config = dict(
    hidden_size=640,
    num_attention_heads=10,
    num_key_value_heads=10,
    head_dim=64,
    parallel_block=False,
    init='trunc',
    init_std_up=0.019,
    optimizer='muon_variant',
    beta1=0.95,
    lr_head=0.00444,
    max_grad_norm=2.0,
    final_lr_fraction=0.0,
    doc_mask=True,
    train_tokens=1452000000,
    max_steps=11078,
)
MLP neurons of a small language model. Each row is named by its layer, matrix (up: input weights; down: output weights) and neuron, and shows model dimensions 474-601. Each number is 128 + 24 x the weight over its row's rms, rounded and kept within 0 to 255. Numbers have three digits each.
A block is one neuron, or neurons of one layer that tend to fire together. Before each block is what it responds to, as a language model described it from the Wikipedia text at the highest values.

Description: Indefinite article a/an
L7.up127:123156129114098123137182093102129184158155162127107129114147076200127089139125162113109139137102121119149098129150125104105107133129129153121128090089116118115114140095140156154141160106114104111076122167122086094156143116141125159108166158156144158149150088120160136122143095123126131131152134120107123169094128126085135112112121144125128099144120138133120151173121097115126153090173
L7.down127:152109093095119123130143076117091123171153142138107131108105141091135146147135174094156155128139126128122102144130153097124149127123117129120133134113150148137141102086111143160185137110142121063144155120120106109184113113137159147102104137168103147082117124136116080116148085136097067143141131091125135164134108148103121108107162092110145138134126139132126095120109105129104134137162
L7.up379:111103131171129118120130154083109126125117123189126166177130096149137113100106149151120112084095159117092129162143128126124136129112132113108123136109139097063152135131110166154115130128142126132120160151146120174138124120111138160144162101159119135116136127114123123171079122113106154127116126082172114111120146107095113143128150086160189156128143116106114093082150095133140101124120
L7.down379:087147124124124152147152172130139127140144130149080132147111180133107115097116143134170130112119081145129140113121121147173121119123101116112174125098150122160124152124140151152107093130144154123122093149156109126131155151083134099141077144150099114134147095120155117126161105115171194132112107127138097081094119108132149127087161126094156149158080122103120154117116106150117105149146
L7.up612:126145105123114120094100132134108127129131125129142124123100138103136138173124141125084139104129173109115118088175129102103141117118109124154114115146128115110164121132101102133129118099161154133108151139090145117165123089151124104095125120130174132108118163067139127104119104121146115121130104084132075119157131128118137149104146141141109149126163116080102119094127101118136118076140
L7.down612:142153114137120133096114151135145127106114076141085118131129131132109109098112136114153140101153116122146113156103086142163138167146126107139147136162162113143127113169130153082107101110149132119146110135157127171110130117086116094116105140060110120142150150159123163179142114129162167185121106092153199128115157101145107133139143128125146094139167139094152120133099150132112161084157
L7.up889:147155162120108127109173137146106120173134130118108103182066137122133158132116139142130133082148100111155134116086157122110122155158165125165110179149116108102136122170117129179127104139169100166181131070120139130107113133152149113127142140122117135112124165097181124124127114100145140115127108116103138128083122123149078133138119106148103120097143105092170161131104146166146093114113
L7.down889:154117112115113126094119140165149118123139159089128136146117104146105101181157147154128086094141116100120130090135126128108163143169124130171102125114077142129176147136110115142171121115147178118133137112117140089099111085141118143140160172209119130115137136163154165124126131142142122132136082097106117118105125153102133116131150094104138137138165119142133157135159141104116156120167

Description: Name-ending word pieces
L7.up122:131139122120133116109102126104102128110080122187085133137147085115094122141175103116090139138134124144115145107149121150177121103109156149141107117119128154116081093116140133120136099118158152142115154169130134152144181136130123119109129148099116156165145092103164131187109141174121151148140117154123191109145120108113141155141105092092074129159121143144163069120100120119122095156100
L7.down122:133140161156113165130148148120172099152130096102139115133148166170122107145137185102071122160142072119104119107116155147081099094150129120108121122152147087113136133135126104094123151127114148126103129127103088135124095133118111146141149110124080122176147152178075140135146125131139123144121120107108167148115144140121139090107144139093150128144132142104104087096125105144118151156097
L7.up665:116132118114128105142135114148159102126127136117092115147185124143153137147125098127123127135107136122134108162103109108093117149143149103122117079107104163179092146124095124156107122117112100108155128134123111138140188134122110095073119153165129146126134064135098141114182133102120092126189142121124131105133134159143152084152128126137128116125134122136151126129161098117111127133135
L7.down665:158132163127102148117144094118115143101151196092076114104152136101113197134094145086131158130101129137108087156114086134106123133113122108115106119123137138132100157158162113122129144131133106136117126153150128098113138120161115147120123130094143155142114163135170095126115105129096119126158121128124134134144091132120159138166119134104162116150131103127090066140133125129108116138109
L7.up785:144138108072139113127156101123089109140154129099093161171137089129116123113128148135125120179139126158156159125155169109112091144130127134136090159115137081095118107146155121088080150098132089106131118150169161120168147144100136136146166136157098107165114107146149135100091091141138135119153129120138123102129134123120107094124089134146120137150126115117109108133110144100092152080122
L7.down785:123125132125140118111159085156123154123110132099086144136142127140141129114127132091096135100127088130113128100119132101148126157062183116145131111130114099093118158097152131107067166100119099136183154153112143119111101104112153127137130064155106151098160128086120143158116135128115122163133111127141137138111146124125105106138107109144121116163125146154118133109151145064130152135083
L7.up1828:094093116174141108151111077123129147115095104123109109128132113096106139120102103143104088156143111114145140098134122104125148150123153131169135102111188152165119161134132132158123160139125135133155100162154140071124171124124142093131135161148106130078141109098136113164087137156136159142126144127146107126131116140143088107145102140183132163119182098173144132109112111148145127131122
L7.down1828:144146145136130150088112123132133113106144093122097139105125173122141139137078147128146131136152174115122127088119128107102166153138133157134092127137113136111111139105115131123136117114135153143104078111093099108114119115097120098151144155184139109149119151134118126145121113131135108107131109122124107130096079184101136147108102096130163119133127080137133097120153134110123143159114

Description: Surname pieces after first name
L9.up389:128125133136130145121136096097137144133133164128142078178162122166114208107139159138082159103123162081091117149126158118131143143143151130145137141122158111119167150132100142119131130148136152136141088175111143097149165140171078133177171137161127109103129161195137122122133124147117134139145175151145113152117101144125163135129125121107162084136130173130106146131100138126127150184107
L9.down389:155125137111131119130121186182157159070116147111120095112081122170149076105131083113138127122121150114144153094134136157136133078111082103127120152132146139137137107140173119125144168111143168161116141119135104096105102135116144144139128131098114165130118099140150152121129148132135118136085186133111161129094133148108148143136136140145111146115121147109147108073098142106152135121102
L9.up1404:106177122134099147139110099119111150143147142138144092176137113158129139119091162078133125084164134111145121132115114148135142101105114167120168122129131129073142126130100103146145126144138113146134137115089115088122195133134123148078097145082095097103143105128093127160154130121131138144143144099125104111145122115128131144123092125134113106132163127158149159149139132121173151130101
L9.down1404:119134105098116138067167120099156079113114145182126137156138147167107150132148163145117172142098112129096149128166114151137125092129157150147156157094130139131126177145102147107172137134130144093151164122143129153111125133148132138109148129121147123142160153155115162129128120142123139186124103148135126122217117091116127141098150104114087090100098146130133131115112112099173145153144
L9.up1461:162160120105126155120143155131096129186122109097142124088108132114134108116114115103166136146120093117154091126113132125110110124115141135135170130134119129139160088131132104101186117111106151111133130165089113117128110155163129136143136103150107128140116140100119130164102105098132122154126163079124124102098115116105100127113153111119108138088145154170140166104135122141125109143130
L9.down1461:144135142147136132124124144123138111135107095117190127127132126181149128130112138117172149139163105133126095117142088123083105127134096126165168150136106157098086142143135147138146096130115099121145175144190145147118125123107140138117146088160158144121140154104107160149143121148089105155155143119114112169107101080129147130088148141108100069119123190115158121134165140126075131144107
L9.up1793:138171123172133136117099151116120144131135151074107133140168142145145076113095143107136141169109118093113084122126123131108120133170127129133139159182139135103104168183103120116158132117128103091122199157107102144141152112149105126103121107181097134182092143088131149111182116124079104119170143044151161131126073129148149162138127078127117116133098168109130187097159096136109114127088
L9.down1793:168125158096119148121115169143145110097145161118070163145089138123137107091104136154120168107095109128148095127127112104131139125109155059147131175162130126117101145070114138120148143127133069126122165158169141116092154143092118106131120082130086154147151174156126117126082143162115088169159146136120157103118109108116164125108144165119106125120144145172138143138124120134156104107106

Description: Indefinite article "a"
L2.up1317:133165148141133130113184134127131147192121104150108141093150093159135135127147116133150134124128141150109112095121144114113149143113139143108164164109127101135128096146139129091125124123122137095109145121156082144150128135120108111139101117132122159114123147123117088129093126145107133107142147122070106133156166137081133122117155157119145125175129122109127062127146143117126137129123
L2.down1317:177122115139117138124152164107120127174142096153121146181140103107163148094122144132157129137097106089114119116154153117185122154118099140095141155081153091154094102133119132159134156128099109118151169124113037161122167072082128117117099083168164132102131154104116099095128133141119145151118129158079158171123159141136180091077120106127109139150116126135132075107148091137166135123161

Description: Indefinite article "a"
L9.up8:155134095122153145103158114168129085149155103163104126157155157142147130120115140125131114125145167131128159126135186127176109067130107116126166139117124148118146124126106123156131123097100126120124117123155097178138106120115119125107114160107115110111133161171135173124129038100095105137122114114122115130095088129152106118140185174093121110140117130085122103119139111178126117125155
L9.down8:136144134119128096124141112158124137132179103150131134131168108127118119111104130134098124129080152162171170158121142108119108117152114099099202106123130144126111166131113098164113136139122139109155159104172072100159142095137110158136140137130123121146140151116133124115134108110124119118126178140090121116084081124096107125121170120112123144124158120105150115124137103146111156100114
L9.up781:153068119057108128099124113078111129128167131121117117120137101103149128116126117114110175163115160134133112093142144142115080128174145119149109147135143080115077119157121111152175098113143127090129128141109123151115134168124100143110100141124120135123101137120150099092114074129104097138115124138128103144134101129073160173119122149144108153128149106129124123119096117165103132114098
L9.down781:178106136129101160118145174144074146116130135088117103065098127119141138102150118156134097110125157175115112138087106140177102144158102126152167154098163179132144171169142122125096135105143156133102174134125097075133154137135122127147137128130110159133128156172120113124189103130081142140153179136112167105162163114135105115133125143119140121088129127151146133105051113135123100110136
L9.up1151:119160114126125098153169132118117174134082142151092122126133114097148119135119133089156116145128118105132100138112127124121084133119127138106167108133169105096087134133121116093132149130116119119135072118198128152104120116143127089131050141093112087133140093122088115131183080154104075127114145142127125116146167087132146146173111140116115163148141142132150129097174144125138153107151
L9.down1151:122150149089127095103122133110148173123096139114129122136121155149182126146161096086116125093102105100126128123098115071099142118127137158158146130169091110158147130081086151130144109153151119130128149138126126094101134137151153122175145188144073121162115170073132159089154099145103133155128123146159140137134103171112127115112142148128133111104084179131138120149161174156115152144134
L9.up1860:102119088103113147103136146204132154095103133087138088164158183145166142140125138142149136123139147137074128107152162117085155102087104090125130130126183058113111114131125115155144097128097152125119123141107124115182157096155122126134111133143159104130124146119113122097164121095102127109137115124108132144163110105131114115137155142120117173141088104144152121150165142144110180141097
L9.down1860:114142111081131103093143156135105167134150167084119102124125170149141123116126121157117144149112124169085152150145096076125173084131126132112126130099131080120170161130131139121083113139100159109131120132171119130148143145120124154144115110116120147150116155146151089090120111109111102155138117110079111102149144170141179134112132097125119144117110116106131129123166159130109119096131

Description: Mid-word fragment pieces
L9.up286:120114148136141108132127163140155115137115136169122167130098134135147098142089124115155112119170141114120122157107129151150111106149113109168118122124144132186111121125096128123131141178151107106149177138108119100139158128130082122091134143135149113109113114132145125126137131095139164135147135074158142125142135110139116141106129102130124100142115130119158129105139153128093110122140
L9.down286:119103177123113103131153113186115096119159152080113125130110158133128139152129124120099117146146128147090139090091126100103098112119148116137165115093128087146109109109116125131134133134106121176138121120170120138113112138114111109127128126121127135078144102146119112179091176124123142175148157113126094093104127169147107180113113114147130130134109155109166124130141103119122166142120
L9.up1326:139125105109153141105155107089131134134167126151127176138180115106151160129142099103126104147121129142131101101150079122132158136115080162124119107135128143115163118167169145157119161111097101104116107143110121116096129122130118137123116085176132135149115070141167181114129150117143147114144124125124157126186129128164167128145107162103067073092068138142108144126152165133151119119129
L9.down1326:118137136138187142134125106157108147107154111127129133141173129124130128138106110117150107119116103114110163126172149116125148122182113148128117148095138105127168113132094140158175106105090166120123195172133106096098116107128143134131090148161119170146121108160166116127096079123167129132108089132129149114122130116099153136104114137108097109115155107132102110134124157154110157143142
L9.up1392:123138102113127117111120116109159109101109126132138109160159137137113069099120152144121108138137098105094116126093125137096094162111129114110171152142161124180122140127118155105116129124153093099093159115164136186136110131073134112114098140178155142125134123132110144173102147112112159111124161140120148171135134123163177095132085136130101099117118115111143102116115116126089147111147
L9.down1392:135143193156151089141152121128133142129126097135175140103100107095125097130126081135127140137093077136095160112110123129112097135113102124158170146120179115184140141137103132105124135119107107119116156122117149135135089115159169132127116123109123146092151109157148143128129116136087134136106157163125142133167148125144120138103136177114106107130138106132114132153122124105145137101130
L9.up1528:115179111072127145115158182124129090160082105118115131104118121131126116120130166138130127154165149104089137134105124124155171099142143105160097122100150086122147125166141173134178136126125119108120150129157135131134147161129152127126174139145141138136134103106089097174129108117182150116170108080153166120121144145181095114093155139130085083124090163127159124139168160110176126129150
L9.down1528:150134143164165136133107120161110120163127114109088122122119121104101144147104136146153126127126129162125158082132111119088114094127124155121121164132127112153141111127104098085100114085115159119117118121115132163151099104128137097100149129124165136136113136138129147092205121128115147138149104136126082151121125097115114126131125081128103119165117122126097144119112109128182105118082

Description: Second piece of split words
L7.up199:112147115090138146147110158082165117111100128141131129175163136151104074122099135091176119132091142130193159145102135142146098188146110145124112129147149141155111110117107123155127104143151112096147133123099137121144147044159140147134142164111152119164134128114107150126117134115147093147097099142106159117210137112137134144161111147103124132138139117132137150136112110158102131124162
L7.down199:111148135136121137145163170142129118122160124152100130135040102167100054102106182095158107169110172150095165173146113115117132167131115114190147130114105121113096101151133110125099108113123119100092131124120121100110096134157162116115105156140129116113149138176107131114139149152123100118103120151130166125119143137105122127126125103128153121135132119130117109122165128158082090096141
L7.up524:137131112140093110114141172124117155192130178141163130124150109112104135140096169106132148092089160116119103133144104128105168112156141111129124159134141128129150132148101106155129102150116158112080145125147102088104132120079127103099081124143137127156128153133086184120142134094126133142135096115118109163113108132085140184127154133103142170147141122127104115167108124127161117114158
L7.down524:114130169114076167101138138139181146110139180111151130143116113148118155106073146134175138118115094125160123150130086134136118132156113132124143093138093124122153139162167104112098127096137153115117121091129125136148113142117120117110135135095118126143133113175141124127148135173087122095114115124098103119079109105154137132165086103124138146150128129125100116106114145120163124100149
L7.up877:125139110084110120138100090157098113144138145108142136197120151179167083108116140114159130067102150139120157112157133147166135166151136096102122151113148120085121129105128119131119130135111146119068086152106085142138120124123125149137140122091121161165104129099083135129125158116095160155098137156112159128158168091111149119115141115122147165142132123167120138119118156127135133123120
L7.down877:122161142145137145111113080173128129121108142164085122121142124170139137133176178122137119140111122141156103101116122117148148141106109172179148143160118176145133175123127103116149131097093138093103085137116161140142128115109128138122171143154129124145084171108106095110151144136124140139111098123133150096141124183102075122120114132121091097166140139139123136127154132121112097131120
L7.up1140:114149138114128134153109146124142135108133131147146162188124082144170132109117089095162131122089125132122121137111130111141121117147091128113134164091147139131142155135142120115144110135116150100131149131179127126118117152123117123145147134118156127129119127133094141161137068132119111150094124134091116156143109110114150126115103167139082124135158147153143133095141144124143122110175
L7.down1140:133128116132115154107082110123104076146173096110118139122107168137099098120093114098137112094099126139122151134140122135112136184144173132157126132088105147119111145126105111129148111124106144096099103184098140139108128122103103131118104171146157123091096107130134091127128177172126121139129121167124165134130096136152174108106117149108062147119132086124136113128120116156156135139125

Description: Short description classifiers
L9.up20:072130117138137173122132103124140189105122143125116134093112117144156095152128206122099108119116135123185145082102143144084124106133143147102125147111119126132099106161151131156108148156134142143124144094141107138124157131111164139154081139185112131135121084123126118153129104170114099109151115142151123120100151136143119093114147134142109120125140080118121158125122110134134127129206
L9.down20:079142107181108196154130124144144086100089122125128160126106132135127113126102161122126140089138143111155116101104119127125113082116125139144142138130177124128100150186163166140152110140142127135090145109152123161136118133108136122184100140164132136123110125144137147111121157206140135127162131142153180148138114118136078120082124077146134113136131112129094160110117078126119160115132
L9.up74:109150130120128107107156121114120113110099142161128131114092102124146197157153114120130121117120141138101146118132150185104126101125163130113164151097108139114143128129103138137111146101112125131136082114121128145100159149123148174127116135099182111113066120109104115177061143186099131146101076143128127116079130086124117175132148118102153135120120110122167105143153126116153120143132
L9.down74:144163120133136135135167137118143132099173123189147156165122126114098119121148138133140078106117078161084115151109174139095185090120108110104131141122091150084125103150152131159121100148127074105153138106136140145135117108097149092131114121104104113126148158149096108126112145163125131105131159117112141103133123124137136128099129098145102114125108148106106150108169143119118148138112
L9.up636:116126092089132104089119101176096196129132103120151115136067138134164123151135079121106104125132159135131156110171155091066116102158111126108138133115145126158140125173105144130127090158116114152134174117137101179125058126089144119116107144134130084118109100100111122154130129161138085142141138128133113171114107099092086144096129109130140111153135184142117127158131116122124130141126
L9.down636:121119105142151129113197104121121150162117154152159086135131115100151116135182097108132102155152156139105140119133141115068118101139151118136141091107171149125121111124141162120161096125155140106084122164125136151115132142115137130148073107211136142156122131151112117154142158131133087119119154149116122158123087099108135047101092155095129125154133111109182098132150073153076165127125
L9.up1760:123121101151128104148140132156141095120163159152133096135105099122141159108102112138094121095157130126093142065098163134160139091132138115113144130089117135160118097113104122146154157107128156156111137158101129129145146141125147149177113143116096073083136089149113126138112178111139140114104089146145133117136109101119127152118144107122123086132166144146112128119140117167145103080101
L9.down1760:091121153123159159124136155097135119157181181135115142131163099105120157129114142149111139146132117163148122131110157148178130126128128129101157096086126091144154162148145146136128167126132135109147107072114157132120101169120154128139136163144128181148115093164112112116126084148131119098125145136152147128115147118175169130104147160108105118151117123109119140173150117114120131137062

Description: Mid-word subword completions
L2.up1734:099126142168124110138104139151141124147119152040084130099113111125138154126132126139130134137123118161074105101129140130033120121139136127107125132147168103114132135144116130110153093140157114128131154119128162148099136141111120134161117175144110157121137127142120110097131092138130125142152101165135086140140144122140127141139121122136124085114121138148120114123134147126135124131125
L2.down1734:110150112109116139161144111135140151082126116127173127110201130132107103144119107120151111167149180148120120149138168136135105130134094133084087127158161132143149118152148116150100147130119176137128132153132142071122133123125141131124088137120101152158093115118163144112133092127167109162121131151127119122135133138136140113118134158133100192133080108130159088104101130138137105126106

Description: Nationality and group adjectives
L2.up1710:140159115146125161135116114095109131118176152133161128125136127115191114133131125140151146128150157128180121100109151100169138130147141120062147152131115125105125180137150161127101123158120134105183107126084097113128083160083140134121136123151156097140093093142153102110175172145107163122132117067139131153113131120176140161128164129137131145143126091127135149138153117125128137138134
L2.down1710:105177144125153149162143143150172161122119117162119136138145127132101115092143151160129152091154162116158187107094124148087131156132119147117149136155127097126126143136115133116120171162156112106093125135173119117163146118132114143147095136104159133144093142119074089124096141115116134111103144110150128120134092107161140130145100105173121124116132115167172089127112159075070129149131

Description: Letter D tokens
L2.up852:122135142135141108090125130137157072148147118141099111129125059149170073140102106128138117136096127114109161141135147143147081116140117118175140117163098159107133136165138121200160158128126130085113130154111147111161097110095173134136157130123119098131153174117155100119174124142154145140117090145127172125094136115123134103101105165105133105104140125115164097124092092172164153130127
L2.down852:151057175132126127080145159108120117110161095134158126113146107148104162158150121123151099132134104097129144093112124159121135123147126120160129121158124154079115144107147152125144103126081116154142115075190140148149120115138142105099141123105165032094167109125161122095125131141141141154111118121146143107125168119132135157123134138093137099116130130178148144116063131149163100079145

Description: Early pieces of split words
L7.up55:147129067151135134137104132110084100137106123127145150148135100136147139171126124120124150172165130107075094137156143117128157155094122164134153131124136147150153119161131141102140129110102151108106112129173133083146124107154062134116086200133116125127093077139125132098108098156140129137138120092152090118146124124166167123137139108134105130102130142158110136122116131144102145112109
L7.down55:127145130156100138130146113083179155118106109167128140167191108153074141134101102134139139145100124143108132117157141126117128133156131136115123117166101147126121142133129136120135128134125129121170128144156137136144132125138132151153150129129167104098120137131157107119109162139143122111129121104126153158148121133161155109111123153158134140117129125126099154102110114110129138172104
L7.up263:135137131145138129100126107109158127142158101124162152131134120152101098131151145135111118161088073098103113108151093120110122176130096093142139146134155121137109112148115113116165112106121112140132118144133151168101091110115125148102158107101129105121123126095118108144116103130121142136139135114093099156116116122124134145142145153108109140149131158176116124107112185110132147125169
L7.down263:110141136132150075110135119108154107154148129121134140117122124092140105117142091140148115149128107163159140154129105100149109169108113136143141139071113102138102116156114099122170095123157116091156124114152155129141170134143125118115128108094055096112133089157117118109149189076132117128129110098118158093136117101099141128145139090098126135136153103126129120109116137119124125115133
L7.up749:117144170133110127117111101127095119126110139184112149152103083064156138155123115140101133153146142132121107167128134117156120115170147113099130150105142137150092118101148095137096123137136131081115145182118129136138167110143152160100152111174131145145156142110085118123156118133099134150126131135144115108118127126135172128148127125136144127094150107128122129109135097135141110116143
L7.down749:122116168108111113127113135125151150128156117124145134159142121143103141121139110164152094129113120090143110136116127157062134104139118140095111121155120137179168093187148141119185147122140157147162126131108118179115128078141126163145185063130156171110144109124160105168138148124132092148127113120136121098117127113097126134120130141137143105117128136128151153130093107122150161119097
L7.up1104:122122150116118117143140117147156152153139128112138141115116104142142094139100186112117114130119140109116101141095128135082149167111163119156113088116130106135126141162097133145159096139152119136178136167146141123110141110157132142103121117131111114105115169124122112142135105149145126125115133133134117142121127159127174123148158106109094128116127127109123134100117130139165134159123
L7.down1104:121119132123142110151121150132129135141137145173135126130105088074129140143134144112103109155116133101138142127115144142167124161126133101118120114126139141112129140134136117096128162128109157133112092136141130091116067127160138108144163157168121130122153115173145107174090096110098144105135164121166122128142121166145130113125138113144121156118161153131126145152101169154143127180118

Description: Nationality and ethnic adjectives
L7.up622:163125088109101119167152139158133143115132125112124136134098114136148103122104150103111071099169107163120123167108101133131162131148106119129129168133139154144097115125106173143093150127105150089154113118107118120115147114123100159126135101071111167130143101136143131149111070126144100097132095104127133106141142105104074113153099122160153122147118065118127117108114124127119108146136
L7.down622:147143147121135146124107150138091120113135128121135113116121108113157154118118123154119102154112118115088131139111118143061137085112132110121159120117112149118165131116145097143136132144077128091109125109160105121134149109149168148098122132105113113113129173153112098100116139098107144125148132093131126124122128158121121129128162120115152123119086146095205100123135154132102133208163
L7.up839:131156135154147114151132116127101188137127149076113117128151143123115131081111140116100122122134116138089177154126130130147148119102093140125135149116145088108082155117150133125120165120185155106132131145119128147126128128112133143130135114150097140137143106076144105126089169127129174131149101124137160099127128159116117171101114114132154097142152119108165077130182170136116143134117
L7.down839:131140141089088142118172148131124146120115135118145138133079104137115144108115143159161089134168117104157130091122135145152146109121144129125127129133092125180196137112128104146144166140173162131114114123150137118161125146128133139147134093124090120137127141125138105159103072169078133102111105161134121097115130132142135187107099137090088140109136145120147105133158112087120136154160
L7.up927:136100118096136189141119134143132126113145111156145130119095113080144102111123148126159133097139106119076127125138140125141095092135135120144138141139151129158126135135155092134135150163114146125140142109147124115116108137137130121143140154131139078122123094118110129119154106139126119093138125178158117132124145118120120133116129113141162137111124103088083121067113140140135102099100
L7.down927:118113095126132126174122120116141113115096110121131123143111135091148129148149139143076156120088176118174116144148102178062148172103139112160096144140122127087104130127131137157086136125118141098106135151146157179136114157145142157120153088152125113146136142166183136139111112104126145149122156148094147129107128092120096150112096111143077150126113188159149170081101127100125142129153
L7.up1327:120085108120119121080148114085115123146112166123140161136127080157116178130129135153134146144125146129149182111166121146145140146129164138090131134164099132092137153122093140143106126120102152146107130115113116100134141149131134162122050093122136124093143092149073118133095127121105146131135104110135208123118148150148082110108126173075148120099098152120139153112185149121143145121098
L7.down1327:155136134107157082128100136071106131141135142129121157096108130135111158179101164155106099195135100116116171084163083152177150090141123115112082119120140161124118105105172134140085096139149113118154124137130115095060144115141108107109107134121130147116141137152110158128169110119143161160131123141147132089141131101124137096155107108138134143148093127110134163131104116122170098119154

Description: Early word-piece fragments
L9.up412:089124120124126093148100129156120106144163104099143112137127116159155101123106153123136159151133119134137097162150111090117121105141116136147124133146140146131068106148170105136116128171139100123129119149113125086122162094149119168108130120134090158106148130116131118095115144159119118150105132146146118110127105145112148149129163135112153120131106129139122117102097105109099130110150
L9.down412:130137151105109127128126138145124118115095107178120128168113113149097146171118143144148118129117109108153122120149093075116141158152126109163134145112135130134129164138156160084122097135137130147110184092160151128133137157110108192167156166135154181110137124147089143110079132171121148078142147107124150138086105141140121120098128147080122121126137066104103143104173135113151101127146
L9.up789:106160134168126102097109154131164111112110152109131131137115103133138098119103096111133142110136098133133119141126122104139119131144163128124091132106087119127098139153138115142160080158166152108114119170141183101097163128078130121134160126163138116105118088150166105158156123163113165140114118107130153109124103143106145187153111088125177174170141089112152098133116162106137165149108
L9.down789:153128113137166092154165141163144130126125127174087155150153132132140185126104165154106148119137098090133108151137138121149113138130116089115097144113179161137147126143167119145103119117136124147123118149127137122135113121074144105150107113089155127122120151140135118097120097164082102087104143127112153092128138080150153093117151109123107128147147105166109128133156130089094156128140
L9.up1225:142137073134158181142082099180127141124115148131117126146086158128145158142148138079110154128150133121101113125110133153122124123134141125125120152083102170136107151136158130162111135132117146116172141110137140090152134097145121126135146178097128106106154153140185141176158151139108123147124112089162127094152103147128122159166141129112159110114143093140114129144140137119129153185088
L9.down1225:132195177122137145137129125140120115137134125116069117121089113138151118145123076105185103128147152129102136164144140143105126127113150102150150138136107095128115139103116134168122129119157118115144126155114142144138107143122109117133153098145113122109143176136109110107150104142140100096117097123125142125127110122106143105100146116144111143130105078137133130169106124130132100118093
L9.up1372:135154110148131096107076118181129081128119121130139173156160155120098136086104150102138116099142154123169134116136151123119141126135067100097135144139148124137095149149095107118095103129158096130136108109118149128134103153120107147130113106119152114130115156134136135131141151130062103123112124134142124146124128099137106153132169107122092162156128119087132099088137117135109114172105
L9.down1372:151176112157110135126074098172106089150149103147144124133111123116147155119129078088109137092134085138111149148121110132100118140132132162144133096128125152124164117106118123194181119104155109118153119114103125121105180106098140159096072134157103105146108155124124111123136134165125106102124128157143129178143135123111128094122112129126120135117119086130120152124133141133146096129130

Description: Mid-word fragments, held/hold
L2.up1647:116102153103135079140131103129114098126127163159133153126134184103129112143198142145145120162111136155106114195099108132157136124131121069132179137130168137162167105114120079110147113146129139097100101149131087140106127114150111119155105143101111165118138080107098165157099099169152150084136134082132180123120078127116112110159122156109097174092154126164099193138144160118108125091179
L2.down1647:099139128162119117143162163130146137105113139177137103125134090120114142156085159117132095126121124126127138156135155105161152143124089124101102173123092153158107096127151147113129110148137151128161150155110083115183101144132127132108122169073124148138102134148166127152160109081116063143122138141119091140170092118088126142086129138145165127123155120131133119113127167108152134142093